Part of a small language model's weights.
Size: 12 layers, width 224, 7 heads of 32, MLP 896 SwiGLU, vocabulary 1724, 10.4M parameters.
Architecture: RMSNorm before each block, rotary positions, untied embeddings, normalized queries and keys, attention and MLP in parallel.
Training: a variant of Muon for these matrices, 580M tokens.
MLP neurons of a small language model. Each row is named by its layer, matrix (gate and up: input weights) and neuron, and shows model dimensions 0-63. Each number is 128 + 32 x the weight over its row's rms, rounded and kept within 0 to 255. A neuron's up and down rows have the sign that makes its largest values positive.
Before each neuron's rows, "fires on" lists the tokens most often at its 100 highest values on Wikipedia text that the model never trained on; "fires in" lists the words (lower case) most often at its 100 highest values on Wikipedia text that the model never trained on. A number after a token or word is its count.

fires on: " not" 37, " to" 26, "ot" 7, "t" 6, "ver" 5
fires in: "to" 23, "not" 19, "t" 6, "notable" 5
L9.gate173 [139  80 143  82 179 117 149 162 125 124  90 123 166 151  89  61 106  88 165 177 140 125 164 129 140 163 189 172 137 166 160 146  73 151  72 135 110 118 176 105 103 117 147 170 163  67 116 116 109 120 119 142 129 130 153 142 124 137 144 129  93 118 143 107]
L9.up173 [121 109 120 105 135 109  99  95 102 108  80 109 104 151 135 209 142  85 116  77  72 109  83 102 162  73 118 129 182  95  87 157 139 157 129 123 103 124 147 176 149 118 127 115 171 123 100 135 100 132 100 181 138 101  70 125 141 181 167  71 141  63 115 123]

fires on: "ay" 25, " year" 18, " March" 8, "osition" 7, "ome" 7, "resent" 5
fires in: "year" 18, "clay" 10, "march" 8, "position" 7, "home" 7, "positions" 4
L4.gate698 [126  79  48 118 106 140 121  63 148 100 136 134 149 127 154 116  87 152 101  85 156  89 135 143 161 137  58 189 112 124  96 153 140 102  80 148 171  79 167 138  91 146 100 133 117 152 116 131 167 155 132 134 117 144 146 127 143 124  49 160 134 169 140 186]
L4.up698 [109 128  78 120 131 149  80  68 113 106 155 166  96 104 148 100  85  93 136 110 145  73 100 124 173 106  31 150 127 145 135 175 103 126 127  98 160  76 123 156 131 115 153 126 173 153 111 161 150 139 106 111  83  75 117 126 137  61  80  91 118 121 105 136]

fires on: " that" 57, "et" 12, " det" 10, " cont" 9, "ab" 5
fires in: "that" 57, "disabled" 4, "meet" 4
L6.gate33 [115 123 155 132 139 100 131 157 144 123 206 161 144 125 125 160 120 109 116  90 132 114  81 137 118 170 149 107  65  85 108  88 112 108 112 135 134 189 146 123 155 157 204  54 103  54 184 191 180 122 114 178 162 182 110 124 142 120 114 103 145 108 171  80]
L6.up33 [149 142 162  90 120 159 184 157 113 162 131 142  91 110 108  86 181  97 114  98  77 109 132  95 148 112 131 177  84 137 154 134 223 142 132 154 130 150 123 124  98 147 121 189 132 136  55 139 145 110 110 124 151 110 131 128 123 134 119 134 111 122  86  73]

fires on: " It" 41, " that" 29, "t" 7
fires in: "it" 50, "that" 29
L5.gate503 [154 146 154  98 192 135 128  99 157 143 178 148 135 123 110 197 103 135  82  92  90 125 132 215 141 133  70 129 126 129 122 123 164 132 113 127 133 137 140  83 119 167 146 157  81 113 139 157 171 108  85 154 179 136 152 104 148  71  99 202 131 101 139 140]
L5.up503 [ 86 197  91  77 123 107 127 179 177 135 103 162 158 133 168 148 118  71 145 110 135 155  85 161 153  70 114 149 149  71 140 150 156 110 144 119 118 142 193 168 109 115 112 102 143 142 178 141 134  82 128 120 171 130 140 105 132 122 189  95 133 110 138  43]

fires on: " of" 45, "at" 11, " Europe" 8, "ual" 5, "et" 4, " most" 4
fires in: "of" 44, "latin" 6, "europe" 4, "most" 4, "european" 4
L4.gate693 [142 154 117  85 118 120 164 128 143 186 153 117 134 138 103 118 132  81 139  67 120 174 211 110  96 140 162 154 102 160 142 142 136 174  77 150 102 123 124  85 171  58 128  87 142 118 158 116 170 134 163 108 124  41  87 118 103 103  91 117 127  83 141 115]
L4.up693 [142 102 117 125  94 129 206  80 113 122 148 142 143 124 115  99 159  76 207 128 181 152 142 132 147 122 154 144 114 102 149 142 167 101 157  91  78 117 104 150 134 134 134 115 106  87 105 132 154  88 153 108 133  96 102 132  91 108 148 118 136 138  97 168]

fires on: " for" 32, "or" 14, "ed" 11, " over" 9, " For" 7, "er" 5
fires in: "for" 29, "preceded" 9, "over" 8, "forced" 4
L4.gate764 [133  86 112 142 177 137 164  85 160 120 133 110  96 133 157 110 108  82 147 133 147 232 100 117 127 138 157 172 177 183 125  91 122 131 152 197 151  64 135 145 150 156 187 166 159 176 163 117 125 126 114 164 143 199 201 130 115 144 103 130 169 138 135 115]
L4.up764 [ 67  84 134  83 219 148 158 161 131 131 129 137 127 130 126 186 118 112 133 109 153 146 117 122 105 102  82 141 149 159 103 169 143 120  89 114 175 147 112 137 149 159 173 151 182  88 154  61 135 147 176 148 151  56 116 206 127 140 114 120 108 146 100 153]

fires on: " of" 39, " number" 12, " were" 11, " than" 7, "ge" 6
fires in: "of" 39, "were" 11, "number" 11, "than" 7, "age" 6
L4.gate356 [ 98 120  86 138 122 145 153  49 120 212 101 107 182 142 114 176 186 162 175 111 140 143 154 155  86 138 131 128 118 178 134 111 109 133 158 106  88 138 150 116 100 203  80  74 111 133  92 121 126  92 123 139 171 141  96 176 108 144 113 158 153 114 127 125]
L4.up356 [176  57  59 181 125 153  84 136 106 140  53 165 104 107 157 171 158 101 164 137  97 165 145 122 146 133 127 107  80 130 137 160 110 128 138 170 134 142 107 135  85 118 147  54  86 111 162  97  92  67 133 161 129  67 119 139 112 153 148  94  87 176 109 138]

fires on: " War" 26, " West" 19, "orth" 12, " Team" 11, "ast" 9, "outh" 9
fires in: "west" 17, "east" 14, "north" 12, "war" 11, "team" 11, "south" 6
L4.gate231 [135 127 146  94  93 162 106  96 127 147  67  49  95 167 122 128 162 107 118 154 128 134  64 175 161 135 125 126 158 148 154 169 162 122 143  92  97  98 125 155  47 162  97 108 162  72  68 140 127 160  56 110 135 151  89 150 117 147 138  87 164 152 128 114]
L4.up231 [ 85 166 183 125 142  56 116  99 133 137  62 146 137 114 151 116 153  98 110 205  77 147 128 141 121 127 177 146 122 133 126 152 185 148 182  88 160 182 137 114  77 129  98 144 134 163 105 141 123 113 105 133 117 132 116 129 131 124 155 171  96 115 160 126]

fires on: " of" 52, "g" 9, " his" 6, " in" 5, "ied" 5
fires in: "of" 51, "his" 6, "in" 5, "studied" 5, "drugs" 5, "drug" 4
L5.gate559 [113 129 107 135 120 127 104 163 172 177 154  79 146 125 129  98  63 154 111 179 148 139 177 152 176 116 111 162 141 111 161 112 108  91 149 194 106 170 152 124  43  69 155 116  83  85 121 127  83 105  94 131  93 184  79 144 156 110 140 139 100 113 172 134]
L5.up559 [139  45  84 213  82 143 207 103 183 146 140 112  84 139 100  92 122 127 108 127 123 100 178  93 149  95 190  53 171 135 173 182  97 116 194 113 153 111 102 149 115 141 115 184 164 129 186  94  88  82 168 136 139 136 116 143 149 132 129  82  86 148 165 124]

fires on: " as" 19, "ly" 17, "ow" 11, " off" 9, "s" 5
fires in: "as" 24, "now" 11, "off" 7, "previously" 4, "originally" 4
L5.gate765 [159 131 107 148 113  46 156 133 150  84 140 160 148 127 131 129  37  77 105 149  80 112 181 119 142 107 185 105 115  91 153  84 149 117 158 149 190  57 113 123 143 123 169 140 133  54 162 112 111 104 127 106 138 133 120 108 104 129 140 184 113  94 174 103]
L5.up765 [110 117 134 120 113 135  83 124 110 100 153 120 118 143 117 180 112 120 134  78 134 138 133  99  83 108 158  77 114 162 181  84 134 158 106 160 114 139  83 141 117 130 130 159 103 119 138 126 116 127 135  67 103 180 118 112 114 101 179 169  65 162 155 135]

fires on: " for" 61, " For" 16, " play" 8, "or" 6
fires in: "for" 55, "forced" 6, "forces" 4
L8.gate622 [194  52 109  98 116 101 152 135 132 158 119 131 108  97 128 126 101  74 141  99  89 235  96 111 118 145 142  97 172 110  93 175 115  63  97 139 118 123  52 111 124 182 116  75 146 189 198 112 137 129  98 147 129 164 134 138 161 164  83 106 103  94 161 147]
L8.up622 [166 155  91 134 114 192  64 149 106 117 130 148 140 166 118 136 109 199  75 146 132 173 159 152 120 142 127 109 108 176 149 128  93 122  81 110 135 157 135 117 155  92 122 143 157 115 153 134 117 158 129 141 171 108 159 136 126 141  93 152 120  76  63 102]

fires on: " as" 34, " Is" 23, "at" 17, "s" 7, "l" 5
fires in: "as" 34, "is" 11, "island" 5
L5.gate102 [166  93 182 131  76 185  85 116  75 124 162 105 126 157 167 122 163  84 114 118  96  79 138 146 165  64 140  81  99 124  81 140 132 174 129 164 119  81  72 114  81  90 102 190 101  98 141  77 190 132 162 125 120  90 181 150 160 111 114 195  83 124  37  73]
L5.up102 [174 131 172 133 112 135 117 110 161 134 144  73 108 128 117 116 183 139 117  70 142 152 149  83 183 105  86 121 141  96 132 101  92 159 107 114 111 121 108 132 134 172 136 147 200 135 116 104  96 163 217  83 119 114 169 154 131 143 138 128 115 137 115 128]

fires on: " by" 37, " for" 18, " under" 16, "re" 6, "ile" 4
fires in: "by" 37, "for" 11, "under" 11, "mobile" 4
L5.gate326 [155 100  77  50 161 118 129 114 139 104 152 121 108 178 101 142 120 141 155 140  83 121 125 131 115 168 130 119 217 112 136 144 110 140  61 154 138 130 156 154 182 157 144 155 194 144 119 121 148  66  96 143 136 148 134  75 119 166 141 112 125 143 134 210]
L5.up326 [158 143  93 123  69 195  96 172  90 122 104 172 147 148 114 162 142 147  85 121 110 158 117  90 131  80 138 162 119 219  97 130 142  72  91 168 156 146 127 130  45 131 152 166 121 125 134 105 103 161  75 143 163 125  89  85  89  90 189 120  79 125 142 157]

fires on: " one" 46, "arri" 14, "y" 12, "ne" 9, "o" 8
fires in: "one" 55, "my" 7, "married" 6
L4.gate451 [107  79 127 138  77  83 134 145 120 146 198  92 124  94 143 127 102 143 141 136 114 162 166  93 152 151 142 133  79 119 137 124 112 208 131 135 145 111 165 103 116 119 178 150 120 112  89 161 165 127  82  81 162 107 144  73  97 143 199 111 171 182 125 210]
L4.up451 [161 131 177 177 162 112 132 173 130  79 128 120 107 133 126 132 108  56  79 114 200  99 144  98  93 130 144  97 108 114 138  66 147 192 100 100 111 162 120 149 150 170 109 123 155 126 119 185 159  91 200  83 108 128 129 122 119 146 133 104  87 115 164 121]

fires on: " due" 19, " have" 17, "ath" 11, " ob" 11, " had" 11
fires in: "due" 24, "have" 17, "had" 11, "death" 10, "died" 6, "has" 6
L4.gate706 [176  80 176 106 100 131 112 134 162 123 153 137  56  54 120 146  82  97 108  81 143 168 218 181 134 153 124 127 111  83 143 137  72 124 136  92 119 116 107 154 114 134  91 115 146  86 153 164 169 141 115 148 143 140 102 166 148 180 150 130 163 111 147 106]
L4.up706 [133  99 144 146  73 129 120 139 148 117  98 141 119 143 133 136  72 149 128 119 124 157 169 173 110 125 132 149 173 104 190 162 120 111 177 149 137  89 101  91 175 159 117  93 157  81 199 117 198 114 120  88 153 155 126 109 194 125 134  79 195 126 122 132]

fires on: " it" 20, " It" 12, " which" 10, " of" 7, " This" 7, " this" 6
fires in: "it" 33, "this" 13, "which" 10, "of" 7, "country" 5
L5.gate109 [130 128 125 125 131  91  79 103  98 124 169 130  87  64 116  85 107  58 139  72 197 174  70 161  64 110 135 167 118 147  49 176 134 164 149 100 109  84 143 110 121 144 162 198 129 130 163  78 141 123 161 104 127 106 135 132 145 134 124 174 117 110 140 167]
L5.up109 [134 163 106 102 137 138 108 134  96 136 136 145  75  87 157 153 111  96  89 122 123 131 113 102 129 120 141 145 135 165  85 187 156 142 149 106 143  80 136 131 107 151 129 133 102 137 164 145 139  94 123  81 101 119  80 113 161 113  79 179 132  97 119 111]

fires on: " of" 88, "ike" 9
fires in: "of" 85, "like" 9
L6.gate873 [126 135 122  86 156 168 117 219 106 126 127  79 151 120 173 113 124  92 158 147  93 121 139 188 108 131 134 103 116 144 128 138 174 130 120 187 182 151 115  61 105 128 115 112 144 122  86 123 143 156 117  66  89 114  76 163 134 103  88 124  90 136 188 144]
L6.up873 [144 137 149 154 132 146 132 121 147 155  62 125  93 149 138 157 112 139 100 147 120 155 133  63 111 103  93 171 108 133 140 116 136 175 171 141 101 129 137 135 158 111 130 133 116  79 109 124 173  57 111 111 111 177 213 135 132 171 114 155 125 128 116 157]

fires on: " had" 46, " has" 8, " have" 7, " with" 7, " and" 6
fires in: "had" 46, "has" 8, "have" 7, "with" 7, "and" 6
L6.gate796 [114 169 187 120 132 138 157  99 155  86  91 122 130 113 130 165 155 116 113 134 141 126 204 182 115  87 103  41 136 145 159 173 118 123  86  85 115  68 133 114 122 188 134  71 161 194 144 111  85  83  88 185 155 107 145 134 168  96 142 102 142 141  98 126]
L6.up796 [189 184 202 161 102  84 120 121 126 156 118 169 135 117 127 136 181 135 164 137 135 125 137 111 168 102 138 174 105 145 169 114 101 171 149 157 144 132 185 118 158 174  79 100 105 133 124 133  79 120 183 146 224 140 105 135 126 132 117 138 103  94 147 146]

fires on: "very" 17, " each" 17, " to" 16, " any" 13, "it" 7, " him" 6
fires in: "each" 16, "to" 16, "any" 10, "every" 7, "everybody" 6, "him" 6
L5.gate840 [132 102 118 112  84 136 119 117 173 146 153 191  89 138 113  94  60 131  75 111  90 111 132 148  75 143 130 138 151 113 127 124  78 160 180 148  71 111 199  92 176 130 115 179 141 153  94 128 152 101 151 135  89  85 116 105 167 172 172  54 183 133 176 131]
L5.up840 [124 143  87 161 142 142 164 119 151 117 133 147  92 178 154  84 159 113  79 118 106 101 142 130 134 146  95 110 163 116 160 124 173  91 124  89 131  85 136 173 121  77 150 150 148 100 153 114 106  59 126 103 115 123 165 103 174 192 203 139 135 133 101  87]